Weights of a small transformer language model.
Architecture: LayerNorm before each block, biases on query, key and value, untied embeddings, attention and MLP in parallel.
Training: a variant of Muon for these matrices, 705M tokens, 5378 steps.
MLP neurons of a small language model. Each row is named by its layer, matrix (up: input weights; down: output weights) and neuron, and shows model dimensions 416-543. Each number is 200 + 20 x the weight over its row's rms, rounded and kept within 0 to 999.
After each neuron's rows, "fires on" lists the tokens most often at its 100 highest values on Wikipedia text that the model never trained on.

L5.up1588,215,212,154,189,200,209,167,178,208,229,175,191,200,257,231,179,237,197,176,201,219,207,199,227,224,192,184,181,198,183,192,225,199,199,183,178,178,248,194,203,204,210,202,180,186,198,212,212,197,179,209,175,183,185,196,198,198,168,178,187,177,210,221,206,195,183,166,225,171,184,189,212,198,215,242,211,235,197,157,218,191,177,229,181,176,193,218,177,174,240,192,201,211,238,238,156,202,213,197,166,178,198,179,173,183,213,224,218,200,238,181,179,211,210,173,283,193,190,229,172,199,193,207,194,231,229,201,205
L5.down1588,202,210,228,200,256,237,220,192,204,207,187,214,184,199,207,215,192,225,201,186,199,197,215,193,198,224,161,219,230,188,198,198,197,189,213,244,166,182,199,172,228,192,185,147,191,205,176,206,192,182,209,192,199,202,228,221,189,150,186,166,189,227,180,190,211,192,214,217,194,202,194,218,201,243,235,208,181,220,193,184,191,214,202,209,217,179,160,224,161,216,191,196,197,189,228,181,223,237,179,229,217,202,196,225,179,210,213,218,203,216,187,185,216,198,210,171,179,201,148,221,192,189,229,195,238,210,201,203
fires on: ",", "'", ")", ";", "\""

L5.up1730,251,224,220,223,179,207,191,176,184,184,175,228,225,217,229,195,223,173,253,214,189,190,206,183,216,202,228,189,203,199,183,212,187,171,186,189,180,168,241,196,209,180,203,223,182,164,217,226,185,218,218,202,201,193,181,204,222,216,171,208,188,217,192,216,213,232,172,218,221,219,214,199,211,201,209,204,216,216,160,199,218,215,185,240,229,237,206,166,196,223,225,204,215,171,166,193,203,183,231,140,202,212,183,199,214,201,180,218,201,193,220,238,161,195,200,227,187,177,182,234,218,173,210,203,182,215,247,170
L5.down1730,220,191,202,221,209,208,179,210,213,199,188,169,185,228,206,161,207,155,178,202,221,156,210,183,202,198,172,182,166,186,223,223,197,205,212,210,201,203,181,204,189,243,200,233,210,222,219,219,219,193,186,218,206,166,195,194,242,204,196,206,193,174,206,202,169,183,184,188,204,232,210,198,177,171,192,197,224,162,227,198,192,182,222,200,128,179,184,164,195,209,178,205,220,193,177,218,221,218,195,203,200,197,193,190,183,183,195,196,193,188,194,163,205,227,187,156,164,173,247,209,197,188,167,212,173,163,221,198
fires on: "==", "===", " ==", "-", " Great"

L5.up756,201,188,191,180,212,213,181,168,191,150,202,178,190,207,230,204,212,199,216,196,234,235,170,220,238,207,211,182,176,218,250,191,204,203,214,189,206,193,207,180,171,188,220,207,231,193,219,176,213,217,221,205,204,212,204,218,212,186,185,219,183,179,204,188,185,217,217,174,184,180,184,192,168,223,217,202,222,197,178,195,193,194,179,179,212,207,229,187,232,215,179,213,192,213,209,210,193,202,204,212,205,190,152,219,211,189,270,223,189,176,209,188,179,248,205,188,198,212,162,197,184,175,188,185,216,208,211,172
L5.down756,203,190,166,216,215,222,194,213,202,177,229,212,233,209,236,208,238,204,184,220,214,199,229,165,177,196,217,191,205,196,182,193,237,173,190,199,187,194,203,216,208,185,229,237,156,213,197,204,183,185,199,230,184,155,190,176,226,217,221,183,251,222,201,212,198,186,186,176,198,141,176,199,198,200,194,208,177,189,212,197,205,232,195,185,197,220,215,207,213,209,179,169,211,220,211,206,175,163,209,183,212,185,207,226,200,189,218,187,214,155,165,215,184,169,199,210,194,235,205,182,199,207,213,192,207,222,186,230
fires on: ",", " |", " or", " and", "-"

L5.up770,232,222,193,174,183,202,163,203,163,247,191,194,202,210,158,198,177,215,225,178,242,189,199,219,205,167,228,171,186,181,228,178,169,235,197,173,191,223,182,212,207,196,162,209,205,197,217,197,201,201,197,210,200,191,214,196,203,218,207,197,207,210,208,219,192,195,180,178,177,167,180,251,197,192,152,177,179,170,193,226,183,212,204,189,156,233,236,174,215,197,207,184,195,208,183,229,198,221,233,211,189,198,168,202,170,218,210,193,188,223,161,212,208,223,214,183,190,204,207,215,186,204,212,253,225,203,231,180
L5.down770,211,209,220,165,208,201,201,207,177,212,220,211,206,212,187,193,217,186,224,188,171,206,207,207,234,197,194,191,208,204,200,203,215,186,196,199,209,197,205,220,218,205,197,197,208,170,217,165,217,183,166,202,204,181,193,216,216,213,209,216,209,219,197,188,191,194,211,184,201,209,220,214,188,178,176,206,221,202,190,201,181,216,184,188,236,223,183,159,206,158,174,231,202,246,227,185,216,190,204,212,212,229,187,177,161,172,232,196,211,223,235,216,201,177,192,169,188,211,189,201,193,216,214,199,200,201,186,198
fires on: ",", ")", "),", "—"

L5.up875,229,177,184,204,204,211,180,209,170,184,225,159,207,216,207,229,191,212,197,205,197,173,185,192,192,191,203,218,190,210,204,190,206,195,204,216,198,175,211,145,205,213,225,158,218,208,163,207,237,191,212,201,240,196,205,184,205,207,174,187,208,223,207,229,201,210,218,217,188,201,193,173,193,198,206,200,219,216,190,213,189,234,209,199,174,240,218,224,194,202,220,261,192,201,181,217,182,223,242,211,211,185,187,171,238,175,198,183,221,208,199,188,217,199,205,171,196,194,186,216,167,256,236,205,192,178,203,204
L5.down875,200,226,212,213,180,202,230,183,174,179,218,192,233,209,230,156,220,188,172,186,197,204,190,207,173,211,185,206,180,198,190,214,210,229,209,212,239,217,185,208,185,234,172,205,187,212,220,173,175,201,214,197,215,215,225,199,176,179,239,195,175,221,211,186,179,199,223,180,220,174,206,197,211,203,192,196,188,214,164,215,167,241,201,204,247,190,203,230,214,174,225,153,166,191,217,196,221,202,187,180,186,198,192,198,207,194,187,182,210,235,187,205,187,188,234,189,253,195,180,221,226,200,230,200,238,192,202,174
fires on: " |", ";", " —;", " "

L5.up319,212,205,190,180,217,216,225,210,227,213,202,179,205,164,206,199,191,203,240,206,217,205,177,187,172,178,199,181,239,213,216,213,232,217,204,157,185,193,185,203,207,194,181,198,195,191,221,206,203,180,181,175,154,207,220,181,157,159,169,199,208,182,226,213,182,198,185,214,217,215,190,192,223,230,157,208,203,185,192,195,221,200,214,204,204,211,193,177,200,218,199,200,188,186,209,252,220,199,188,211,229,203,220,216,176,213,209,203,202,254,222,212,204,214,224,188,214,199,208,223,207,196,201,236,206,231,213,207
L5.down319,233,203,182,215,209,238,189,201,210,185,192,188,170,208,173,229,187,209,186,217,179,223,181,175,217,208,199,217,179,181,205,205,190,228,208,212,152,189,212,200,159,196,199,184,234,235,168,177,180,194,209,203,177,187,199,205,244,217,209,205,174,227,205,189,203,195,182,206,192,213,182,189,244,167,207,194,205,243,197,182,196,181,183,189,219,199,193,207,192,200,221,185,190,197,202,171,195,212,193,205,197,197,197,224,199,203,226,205,220,212,239,239,195,196,180,184,173,201,178,195,199,223,233,221,239,185,211,175
fires on: " of", " that", " \"", " the", " one"

L5.up2150,220,219,215,211,186,204,212,211,215,194,164,191,196,186,185,200,195,194,200,192,177,172,204,182,170,181,218,171,196,213,242,220,196,180,213,164,189,199,240,210,203,214,186,209,211,211,191,182,250,193,228,211,171,190,168,193,185,222,178,204,200,144,180,170,189,183,169,220,203,229,187,222,171,233,187,182,193,230,172,186,212,202,215,203,188,178,186,195,211,207,187,201,176,184,201,166,153,183,219,182,182,215,179,182,204,176,195,182,189,166,196,201,173,242,178,238,203,224,223,178,164,193,234,234,208,201,195,199
L5.down2150,189,201,194,259,215,198,206,198,224,208,213,189,229,203,180,214,210,189,195,186,190,183,179,201,208,202,185,190,204,187,216,194,197,176,238,242,205,182,187,227,224,182,209,216,230,190,238,201,182,252,239,190,178,201,198,234,220,186,215,206,169,211,230,182,207,165,172,192,187,165,196,207,215,180,223,185,170,194,195,203,199,189,191,206,222,209,206,169,204,210,220,195,217,188,187,198,207,214,210,176,191,174,234,213,190,212,198,201,211,215,199,221,218,213,175,200,182,175,219,209,189,209,207,231,204,202,168,149
fires on: "'", "-", " from", " |", " ("

L5.up807,195,145,184,216,162,169,199,188,224,210,176,182,207,189,226,213,207,213,206,198,195,207,179,206,179,155,212,215,217,191,216,202,216,155,187,225,208,177,228,210,210,177,176,182,210,200,207,207,178,177,194,201,177,217,195,210,208,182,165,169,203,217,256,198,197,219,179,165,180,203,186,183,210,208,205,215,213,211,205,239,218,203,188,224,186,192,189,231,194,190,192,206,186,212,204,155,189,242,198,197,245,210,186,189,205,216,197,169,211,159,215,172,187,207,182,229,227,225,202,192,189,162,199,206,190,196,194,189
L5.down807,178,210,210,167,199,211,190,209,208,233,224,202,174,251,173,149,171,192,187,172,192,222,198,165,204,217,184,172,252,211,197,200,195,195,224,236,199,175,224,215,270,190,219,196,209,196,146,192,201,221,221,238,153,183,167,187,205,182,175,196,203,208,224,197,192,214,212,204,187,200,197,201,189,228,198,170,204,186,191,201,215,218,213,188,179,182,194,204,198,192,221,219,187,163,182,207,202,207,210,211,235,200,191,211,178,186,150,194,168,171,202,203,215,235,190,172,188,202,187,169,188,204,204,165,177,215,203,177
fires on: " in", " Pr", " h"

L5.up1699,197,221,181,206,185,213,205,189,201,195,163,185,202,173,188,185,222,218,207,203,189,209,155,212,162,197,207,178,222,173,197,207,185,221,163,199,215,206,191,234,189,189,228,260,201,191,205,209,189,205,176,183,202,199,207,170,179,185,200,178,247,222,201,213,233,231,202,241,192,199,189,169,194,185,231,201,215,216,153,193,185,207,214,204,199,180,188,203,218,232,150,202,200,177,195,165,200,179,150,215,214,201,188,194,187,164,195,194,213,209,179,177,186,212,197,204,251,195,205,210,202,205,195,246,164,192,211,214
L5.down1699,166,213,209,204,223,216,224,204,178,189,164,211,173,238,247,215,221,186,176,187,235,217,211,188,225,199,182,230,183,214,186,191,218,206,200,206,194,215,201,209,235,192,190,182,177,220,180,203,196,192,212,199,195,198,227,185,248,191,231,212,209,173,235,209,177,169,201,205,238,183,196,203,197,171,175,212,201,190,224,177,214,166,190,256,209,254,216,203,180,211,196,213,198,184,231,215,210,186,228,211,198,194,177,173,172,203,221,175,212,234,220,182,208,160,192,144,197,231,189,194,193,229,184,181,195,207,206,213
fires on: " and", " Y", " &", ","

L5.up821,205,202,205,174,202,232,207,190,170,196,221,200,216,212,190,200,225,198,206,188,173,205,190,200,183,215,170,173,190,223,215,174,204,211,161,207,182,214,228,193,227,202,227,183,217,159,203,204,216,199,225,197,214,189,193,165,188,182,179,203,186,200,188,198,180,222,218,217,206,197,205,180,223,231,178,236,193,174,227,214,192,206,196,220,223,191,186,183,187,193,195,225,194,240,181,190,182,228,217,206,198,178,214,215,230,212,203,181,215,172,213,184,216,192,190,193,205,195,196,178,221,186,216,204,232,204,223,188
L5.down821,204,222,188,198,193,193,215,173,229,184,175,187,191,189,197,194,163,183,195,199,195,219,163,256,215,186,198,174,202,178,225,209,207,216,205,176,200,191,168,229,177,191,206,187,212,213,223,203,186,207,206,191,177,207,200,232,232,215,219,198,198,184,153,172,236,174,212,182,197,207,200,196,235,217,213,193,195,211,205,203,201,214,220,196,197,239,188,190,218,210,205,204,181,232,186,184,190,212,183,181,182,220,207,215,180,235,172,218,196,199,243,181,206,195,210,194,182,183,189,229,215,227,163,207,214,228,192,201
fires on: " that", " an", " by", " of", " who"

L5.up299,226,227,170,204,202,200,202,196,163,222,173,199,187,209,232,154,203,186,216,208,245,213,199,235,195,174,240,211,229,200,187,197,202,195,196,186,212,247,194,191,219,181,185,172,208,170,215,224,211,199,220,192,233,223,194,231,200,207,205,208,249,225,207,188,188,185,172,184,173,211,183,211,200,213,249,209,189,170,192,220,197,208,197,204,232,243,195,219,227,202,198,188,207,212,196,190,200,183,224,187,208,199,177,191,209,188,176,244,206,193,221,216,252,178,178,202,215,214,237,211,204,164,204,192,202,195,197,190
L5.down299,179,209,175,213,203,237,213,186,204,230,237,159,205,209,228,200,214,214,191,202,221,203,221,173,187,204,212,231,214,179,180,170,218,186,212,198,211,195,220,221,200,196,192,211,213,225,203,178,188,189,195,240,211,214,186,173,210,216,216,183,194,208,203,211,203,209,218,191,186,204,207,194,163,164,218,249,220,210,192,185,231,241,173,197,201,182,188,233,221,197,171,195,176,190,231,207,213,210,224,197,211,195,141,206,196,189,198,202,185,194,180,198,195,185,204,214,172,186,197,194,203,187,179,177,192,211,213,180
fires on: "-", "'", " de", " and", "de", " &"

L5.up2325,187,178,196,199,182,207,207,176,204,195,197,235,192,188,213,182,195,173,213,211,181,221,204,206,197,167,179,200,196,173,204,214,195,201,223,179,196,226,163,180,206,209,237,201,226,231,215,190,212,219,203,201,174,220,236,161,215,210,169,202,171,194,186,206,212,234,209,187,206,207,176,232,177,160,193,179,237,196,202,156,225,180,191,225,217,200,183,192,175,187,177,184,214,185,185,194,204,173,203,216,205,202,203,190,155,185,185,187,234,162,173,198,201,213,186,185,219,181,188,217,180,181,194,197,205,220,196,182
L5.down2325,193,201,222,180,184,214,169,192,200,237,217,198,212,203,188,202,211,167,162,184,220,144,183,184,170,216,201,157,214,186,204,195,218,171,203,183,190,214,167,191,219,182,185,174,211,211,228,174,235,212,187,238,219,198,160,192,196,193,186,217,220,186,222,185,194,169,202,212,229,211,168,214,174,179,227,174,208,192,191,203,165,200,179,197,229,184,186,162,206,194,177,185,222,181,183,202,179,186,200,227,204,208,200,198,196,205,234,186,185,178,185,186,218,201,195,191,206,174,230,192,208,202,191,218,234,201,198,220
fires on: " D", "at"

L5.up2629,205,175,228,199,181,204,204,236,193,193,205,175,182,181,203,170,190,254,203,200,219,185,158,210,232,214,205,229,219,220,219,228,194,222,213,207,207,179,190,182,233,222,223,178,239,223,192,217,226,191,196,178,208,193,186,213,170,229,195,192,159,207,187,204,186,235,175,171,197,160,213,157,191,213,214,176,239,230,251,209,191,197,186,216,182,200,218,174,215,196,230,173,248,222,186,232,191,219,200,173,198,181,205,192,219,163,228,205,218,211,204,223,189,174,208,167,204,184,178,200,178,180,204,191,200,195,193,202
L5.down2629,213,184,198,215,206,201,221,236,146,211,204,225,201,182,196,182,198,158,185,208,189,208,187,240,208,196,210,149,202,195,165,169,222,176,204,229,184,160,200,216,136,181,200,212,210,209,201,211,196,199,213,224,169,247,198,193,202,227,191,189,184,196,213,207,213,237,217,214,199,174,189,216,220,188,231,180,186,184,183,232,192,212,203,194,185,198,198,211,212,216,220,194,224,189,172,179,195,219,145,186,227,213,181,228,219,187,204,179,226,179,185,208,227,206,199,230,179,194,211,221,198,173,190,179,213,195,147,181
fires on: "-", ",", "\n", "er", " "

L5.up2302,228,188,198,180,188,200,175,202,193,234,206,223,200,170,205,216,218,189,191,176,226,181,233,196,209,214,192,218,220,199,174,197,244,198,181,194,210,172,178,228,192,199,172,237,220,171,200,190,210,185,201,177,210,204,201,225,185,192,193,199,190,197,185,237,234,170,177,153,214,217,190,158,185,203,193,174,179,201,175,201,155,195,219,235,188,192,209,211,237,206,205,190,207,160,192,180,173,174,207,231,203,232,215,211,176,219,205,199,206,191,196,215,187,198,213,202,215,174,198,195,202,230,229,216,216,216,204,213
L5.down2302,209,207,204,240,182,208,258,214,234,193,187,203,206,195,174,219,155,158,211,215,198,207,160,181,235,218,203,220,191,252,196,246,221,201,184,201,181,189,199,201,199,197,245,216,186,202,190,215,192,231,197,179,219,223,205,189,201,228,181,190,210,182,216,210,213,213,213,177,194,179,227,194,216,168,203,195,180,200,181,174,204,187,175,192,220,192,190,170,171,191,193,196,201,200,196,217,197,207,211,189,162,196,203,204,220,226,205,192,233,226,174,176,188,215,191,208,184,192,187,195,223,215,231,158,188,175,226,154
fires on: ".", " |", " and", " (", "man"

L5.up1025,220,215,186,225,221,234,144,163,217,223,174,195,223,158,184,205,222,194,178,179,170,187,202,209,203,207,182,221,215,191,210,234,197,200,219,209,214,191,197,171,249,228,214,187,204,166,195,200,222,219,204,176,198,204,203,194,202,213,226,227,176,160,231,206,189,172,209,185,206,186,208,158,220,237,201,181,203,205,208,193,227,215,220,189,185,177,222,202,201,187,182,212,216,196,211,227,207,196,180,166,187,188,213,232,187,204,185,206,187,195,198,236,163,220,227,195,216,193,210,185,215,185,161,209,210,200,194,235
L5.down1025,198,218,165,202,183,215,187,133,214,186,172,207,198,202,168,193,238,150,195,209,218,239,183,224,191,223,202,222,163,182,203,167,193,184,206,197,202,215,233,175,203,222,204,195,217,204,197,222,210,226,212,199,203,187,204,178,170,226,225,209,168,189,201,222,180,142,153,191,168,194,204,159,190,167,188,178,214,200,187,178,209,180,196,215,206,220,236,216,209,204,189,182,195,181,224,188,203,213,189,205,210,185,192,192,206,199,206,191,174,158,179,157,202,204,226,195,200,187,195,231,159,195,196,197,206,175,215,193
fires on: ".", ",", "0", "1"

L5.up2942,200,234,208,207,204,210,209,209,205,217,179,204,190,205,238,232,229,196,209,183,204,151,240,191,199,213,213,209,194,183,199,219,181,206,227,149,165,213,179,217,216,191,208,210,241,198,189,178,222,234,251,173,195,187,193,184,200,153,215,208,210,182,177,246,168,207,178,194,206,180,161,196,211,209,190,201,182,211,179,199,236,218,202,192,213,244,186,179,211,226,214,161,189,177,224,168,185,234,181,184,218,197,177,206,199,200,234,211,165,187,200,221,204,180,204,219,190,196,208,193,192,200,216,171,211,221,208,201
L5.down2942,230,230,232,214,160,182,204,221,196,191,227,231,238,192,211,215,180,235,188,192,196,214,197,219,205,171,201,186,213,230,248,176,202,204,197,202,188,178,185,213,210,192,196,215,202,174,211,215,200,206,242,199,149,215,242,190,167,209,217,216,190,163,187,198,178,191,198,202,204,213,213,218,158,206,178,201,190,183,211,181,218,189,181,209,219,194,188,192,215,200,193,193,171,215,205,195,195,217,209,161,211,184,224,192,235,180,212,197,212,175,227,206,198,171,162,220,195,194,200,206,186,208,220,256,202,178,199,207
fires on: " in", " (", " for", " from", "ens"

L5.up1078,237,221,162,207,173,215,190,191,216,228,216,181,198,180,204,203,180,206,198,240,184,205,176,227,176,207,170,210,210,184,187,189,221,224,216,210,228,162,207,172,220,207,223,216,182,213,194,233,187,192,225,172,205,213,194,216,240,190,176,200,209,210,212,198,217,212,213,209,203,181,168,178,170,223,191,221,163,223,211,215,202,187,194,188,165,214,213,235,157,227,242,190,184,208,216,188,227,212,179,194,206,186,235,184,206,212,242,194,169,159,215,169,197,228,184,197,204,195,206,195,172,241,225,196,218,179,181,204
L5.down1078,203,207,183,244,204,199,217,219,168,233,186,190,192,206,207,225,192,204,198,207,192,236,172,204,188,211,180,169,207,207,235,179,211,222,188,257,201,193,216,198,172,193,184,213,183,207,157,207,199,195,212,206,193,226,195,194,199,196,190,204,209,227,188,223,203,216,198,162,207,231,177,187,219,182,209,186,195,206,187,198,200,210,233,176,159,205,200,216,203,228,190,214,189,212,212,176,185,208,165,171,196,184,192,217,206,188,190,233,187,172,181,206,197,205,201,205,194,217,231,217,193,217,194,191,227,190,219,198
fires on: "\n", " Hol", " in", " Mal", " Mil", "il"

L5.up1236,204,186,165,200,193,225,189,189,171,198,218,192,188,198,187,196,178,197,222,188,211,211,198,205,196,142,220,197,195,193,194,214,157,180,143,184,212,216,221,185,191,199,186,147,188,213,216,164,191,171,184,214,193,180,202,185,204,201,210,189,200,208,184,211,209,204,209,241,192,198,206,250,205,192,176,224,201,215,214,192,189,199,222,177,215,217,205,177,194,212,199,237,186,180,179,215,176,264,199,209,175,201,176,238,190,170,176,205,219,177,186,180,175,226,163,196,208,157,171,221,204,213,199,195,211,197,207,197
L5.down1236,208,144,245,189,236,236,217,199,188,221,192,182,182,218,176,222,193,206,195,216,188,203,216,219,198,202,191,186,207,202,200,210,211,203,199,221,214,194,169,209,198,189,205,217,196,197,216,199,218,196,196,192,242,190,186,204,199,214,228,160,143,236,233,183,211,235,217,185,161,194,199,242,232,197,219,212,179,214,176,224,216,211,198,225,203,205,222,202,158,214,229,257,189,217,240,201,197,216,201,218,203,191,158,174,214,228,211,163,212,219,237,191,221,187,186,179,219,203,190,222,201,181,198,219,197,180,214,190
fires on: ")", ",", "\""

L5.up1275,215,189,229,174,168,189,183,191,177,199,207,191,202,202,200,203,238,226,192,234,199,159,216,164,212,180,229,225,199,204,176,226,181,210,209,180,203,202,187,212,226,171,187,193,196,180,202,223,208,188,181,205,193,233,191,229,212,237,208,176,244,189,223,218,157,221,196,207,167,208,241,206,177,191,228,171,177,190,182,228,180,197,239,230,214,217,204,208,194,187,203,184,209,191,175,158,183,205,170,191,220,216,186,207,219,156,210,215,207,184,198,209,213,243,187,212,204,205,201,220,189,209,196,209,219,155,187,186
L5.down1275,174,188,218,165,175,187,208,194,219,196,184,224,204,171,198,182,251,195,199,189,211,215,209,198,209,228,155,192,213,185,212,160,215,202,202,258,195,221,191,193,224,228,199,187,178,207,184,226,223,192,195,196,193,161,210,181,196,202,169,222,178,183,210,206,194,172,177,201,228,150,187,190,186,229,182,196,210,163,227,201,186,197,192,177,190,238,228,181,178,188,214,221,211,194,188,223,190,178,202,212,203,198,196,187,204,198,192,207,171,226,205,206,185,205,199,204,187,223,202,218,208,191,210,166,195,212,201,209
fires on: ",", " ", " for", " in", "8"

L5.up524,202,221,227,187,196,185,179,195,206,187,198,187,179,211,162,228,176,187,217,207,208,201,195,195,213,193,230,227,202,201,203,216,190,184,177,191,199,226,208,156,204,216,214,207,204,171,144,216,225,168,186,211,189,179,207,212,188,233,181,206,181,182,231,185,202,236,188,219,207,198,215,172,228,194,186,212,200,196,214,208,196,186,189,191,180,199,205,204,217,216,188,173,179,224,211,219,192,225,222,179,213,188,239,221,181,199,194,168,190,181,205,194,170,180,210,192,189,198,192,195,170,228,236,214,194,186,183,181
L5.down524,194,211,215,179,172,197,214,187,193,203,199,214,215,206,205,222,216,191,201,233,249,183,199,184,222,197,210,218,180,226,196,227,214,201,175,208,205,232,197,219,163,228,247,202,174,205,167,210,160,167,190,214,177,231,211,241,195,164,195,259,200,168,211,176,202,182,206,191,211,188,201,217,178,202,206,211,196,196,205,226,190,219,201,230,202,195,198,222,211,188,187,210,188,221,198,189,195,229,202,186,158,219,195,226,206,163,184,209,166,188,209,177,215,192,214,215,226,200,209,187,206,211,151,184,166,244,186,192
fires on: "D", "d", " —;", "th", "Th", " |"

L5.up355,203,196,225,215,200,171,214,192,228,202,239,203,179,178,196,216,192,185,159,208,195,204,187,194,199,204,190,183,189,158,190,187,173,196,196,191,193,245,221,215,203,224,220,188,231,180,203,212,186,179,209,166,216,228,180,206,203,193,213,193,170,229,236,178,180,150,208,195,186,215,218,177,219,232,232,207,200,197,207,229,222,223,195,203,211,220,237,186,225,204,199,211,177,174,219,188,201,188,235,191,198,213,195,228,212,213,226,218,210,217,192,221,225,203,183,236,235,228,224,195,182,220,217,208,230,190,199,207
L5.down355,220,246,185,183,186,241,223,160,218,170,232,202,229,199,218,179,222,219,200,164,209,203,204,217,190,212,214,206,159,194,190,225,245,180,209,238,227,172,193,221,193,214,207,194,211,174,169,189,208,190,189,194,180,181,192,207,206,199,171,191,194,150,187,206,189,210,182,181,205,199,209,190,181,222,171,201,207,176,190,208,219,199,239,193,218,187,202,220,175,169,184,166,200,237,210,187,196,190,194,171,215,214,188,187,191,185,248,208,170,193,211,166,184,179,215,245,188,181,204,168,212,217,183,183,202,178,209,201
fires on: " |", ",", " st", " —;"

L5.up335,215,160,223,190,193,197,174,212,244,217,224,234,197,191,188,201,217,211,155,182,208,200,226,189,195,211,177,206,228,207,181,187,187,211,210,206,195,236,235,207,212,242,199,239,213,188,178,192,212,217,192,206,165,212,177,215,192,206,198,180,182,177,209,180,195,198,192,232,176,200,174,242,206,173,185,188,222,211,197,189,219,227,228,187,198,183,206,199,193,223,184,183,200,166,192,226,194,218,156,219,195,215,189,218,210,228,204,208,203,201,193,237,182,182,207,208,171,170,206,201,206,153,221,205,190,187,182,169
L5.down335,192,195,175,216,182,190,227,195,185,224,194,222,231,197,186,195,169,189,205,212,209,234,171,218,259,179,206,201,166,184,218,201,193,203,168,186,191,165,210,193,182,186,136,202,197,179,158,187,256,202,183,217,195,184,182,204,182,196,192,241,216,192,220,206,192,176,165,176,210,202,208,167,210,197,184,193,185,202,198,179,202,181,209,201,225,176,219,232,184,211,195,228,192,189,216,223,189,232,193,183,197,241,239,217,239,222,160,197,196,185,180,211,200,186,178,191,190,188,243,204,216,206,204,189,192,195,192,220
fires on: "1", ".", "0", " at", " on"

L5.up797,221,199,173,166,192,229,150,198,181,195,195,179,222,176,227,205,185,217,228,219,238,187,196,189,185,197,213,249,209,183,245,188,203,174,197,189,207,207,193,220,186,187,217,213,182,218,243,217,202,207,225,196,194,181,206,196,236,223,182,228,184,167,210,244,174,205,178,247,177,191,216,184,209,208,246,178,163,177,201,206,200,171,203,249,214,219,190,221,205,201,189,201,204,221,197,234,219,186,200,224,199,204,181,207,212,190,196,211,195,208,223,222,253,203,206,182,189,187,203,189,189,188,178,220,226,224,220,180
L5.down797,205,193,156,207,198,214,234,198,209,233,210,241,201,197,177,161,225,207,182,223,169,177,206,197,186,201,221,162,224,185,211,227,201,179,199,189,200,153,214,192,187,209,224,177,212,202,218,219,188,179,177,208,167,210,203,206,173,172,247,195,192,194,195,165,194,170,202,175,212,220,192,226,175,189,185,182,194,156,208,221,224,218,206,202,200,199,207,202,222,251,199,198,249,199,165,165,188,241,188,204,204,189,192,209,211,194,200,205,211,181,208,219,225,198,182,220,170,188,245,222,208,195,228,208,189,216,192,168
fires on: "-", " St", "st"

L5.up763,200,242,204,220,232,186,210,165,180,173,218,228,208,223,199,199,194,271,212,178,209,178,209,181,205,188,223,205,211,224,174,193,210,205,201,182,204,194,203,213,219,205,200,199,179,238,220,216,200,213,218,201,176,171,177,195,210,196,185,188,176,220,208,191,241,206,214,205,197,226,194,209,170,192,208,205,190,200,221,180,201,197,203,202,186,216,206,202,198,188,252,192,215,217,234,194,189,206,185,171,246,192,184,208,221,160,238,191,215,179,214,213,222,192,226,212,203,220,167,222,174,223,196,229,178,213,196,214
L5.down763,206,190,201,182,210,183,195,233,189,186,163,212,216,183,192,182,220,207,188,159,208,200,192,171,192,205,196,230,186,218,190,162,227,196,238,208,224,207,235,218,183,194,209,202,169,216,216,204,192,185,159,217,214,203,195,220,184,228,191,199,206,197,185,206,195,195,197,180,208,161,205,164,231,231,203,171,197,216,180,234,174,185,204,224,246,173,193,198,188,206,186,195,257,222,190,180,221,185,183,192,172,183,204,233,223,198,159,208,181,219,201,229,185,190,225,211,210,193,169,191,224,220,209,207,188,232,193,215
fires on: " |", " ", "3", "-", ";"

L5.up784,178,192,215,204,147,204,184,201,198,184,220,215,188,217,221,195,191,158,220,215,188,207,209,183,214,220,240,173,188,181,195,207,174,201,247,202,202,222,184,204,206,124,220,186,243,188,195,239,222,246,172,228,243,170,230,227,198,193,224,219,215,196,187,202,204,203,212,189,223,237,177,188,226,194,206,195,210,186,225,185,192,195,222,195,194,195,177,191,192,202,198,240,216,208,187,193,191,212,212,222,200,185,220,205,227,229,203,176,164,178,223,200,193,194,232,167,207,192,228,193,167,173,175,212,196,179,209,215
L5.down784,213,186,218,201,231,235,196,182,154,185,192,204,192,201,177,197,216,169,189,186,206,220,187,178,235,192,203,164,212,215,169,218,174,181,188,203,213,230,174,190,210,173,214,199,199,249,212,197,238,205,220,230,180,212,151,161,205,199,192,205,199,165,168,210,228,229,171,180,177,188,176,209,169,197,185,219,191,215,201,207,182,212,159,178,182,186,198,223,193,205,206,201,202,185,159,214,193,199,209,176,197,207,224,204,221,174,231,223,198,219,186,216,200,178,189,221,195,195,202,186,186,172,200,198,205,223,202,164
fires on: ".", "ak", " D", " that", "uck"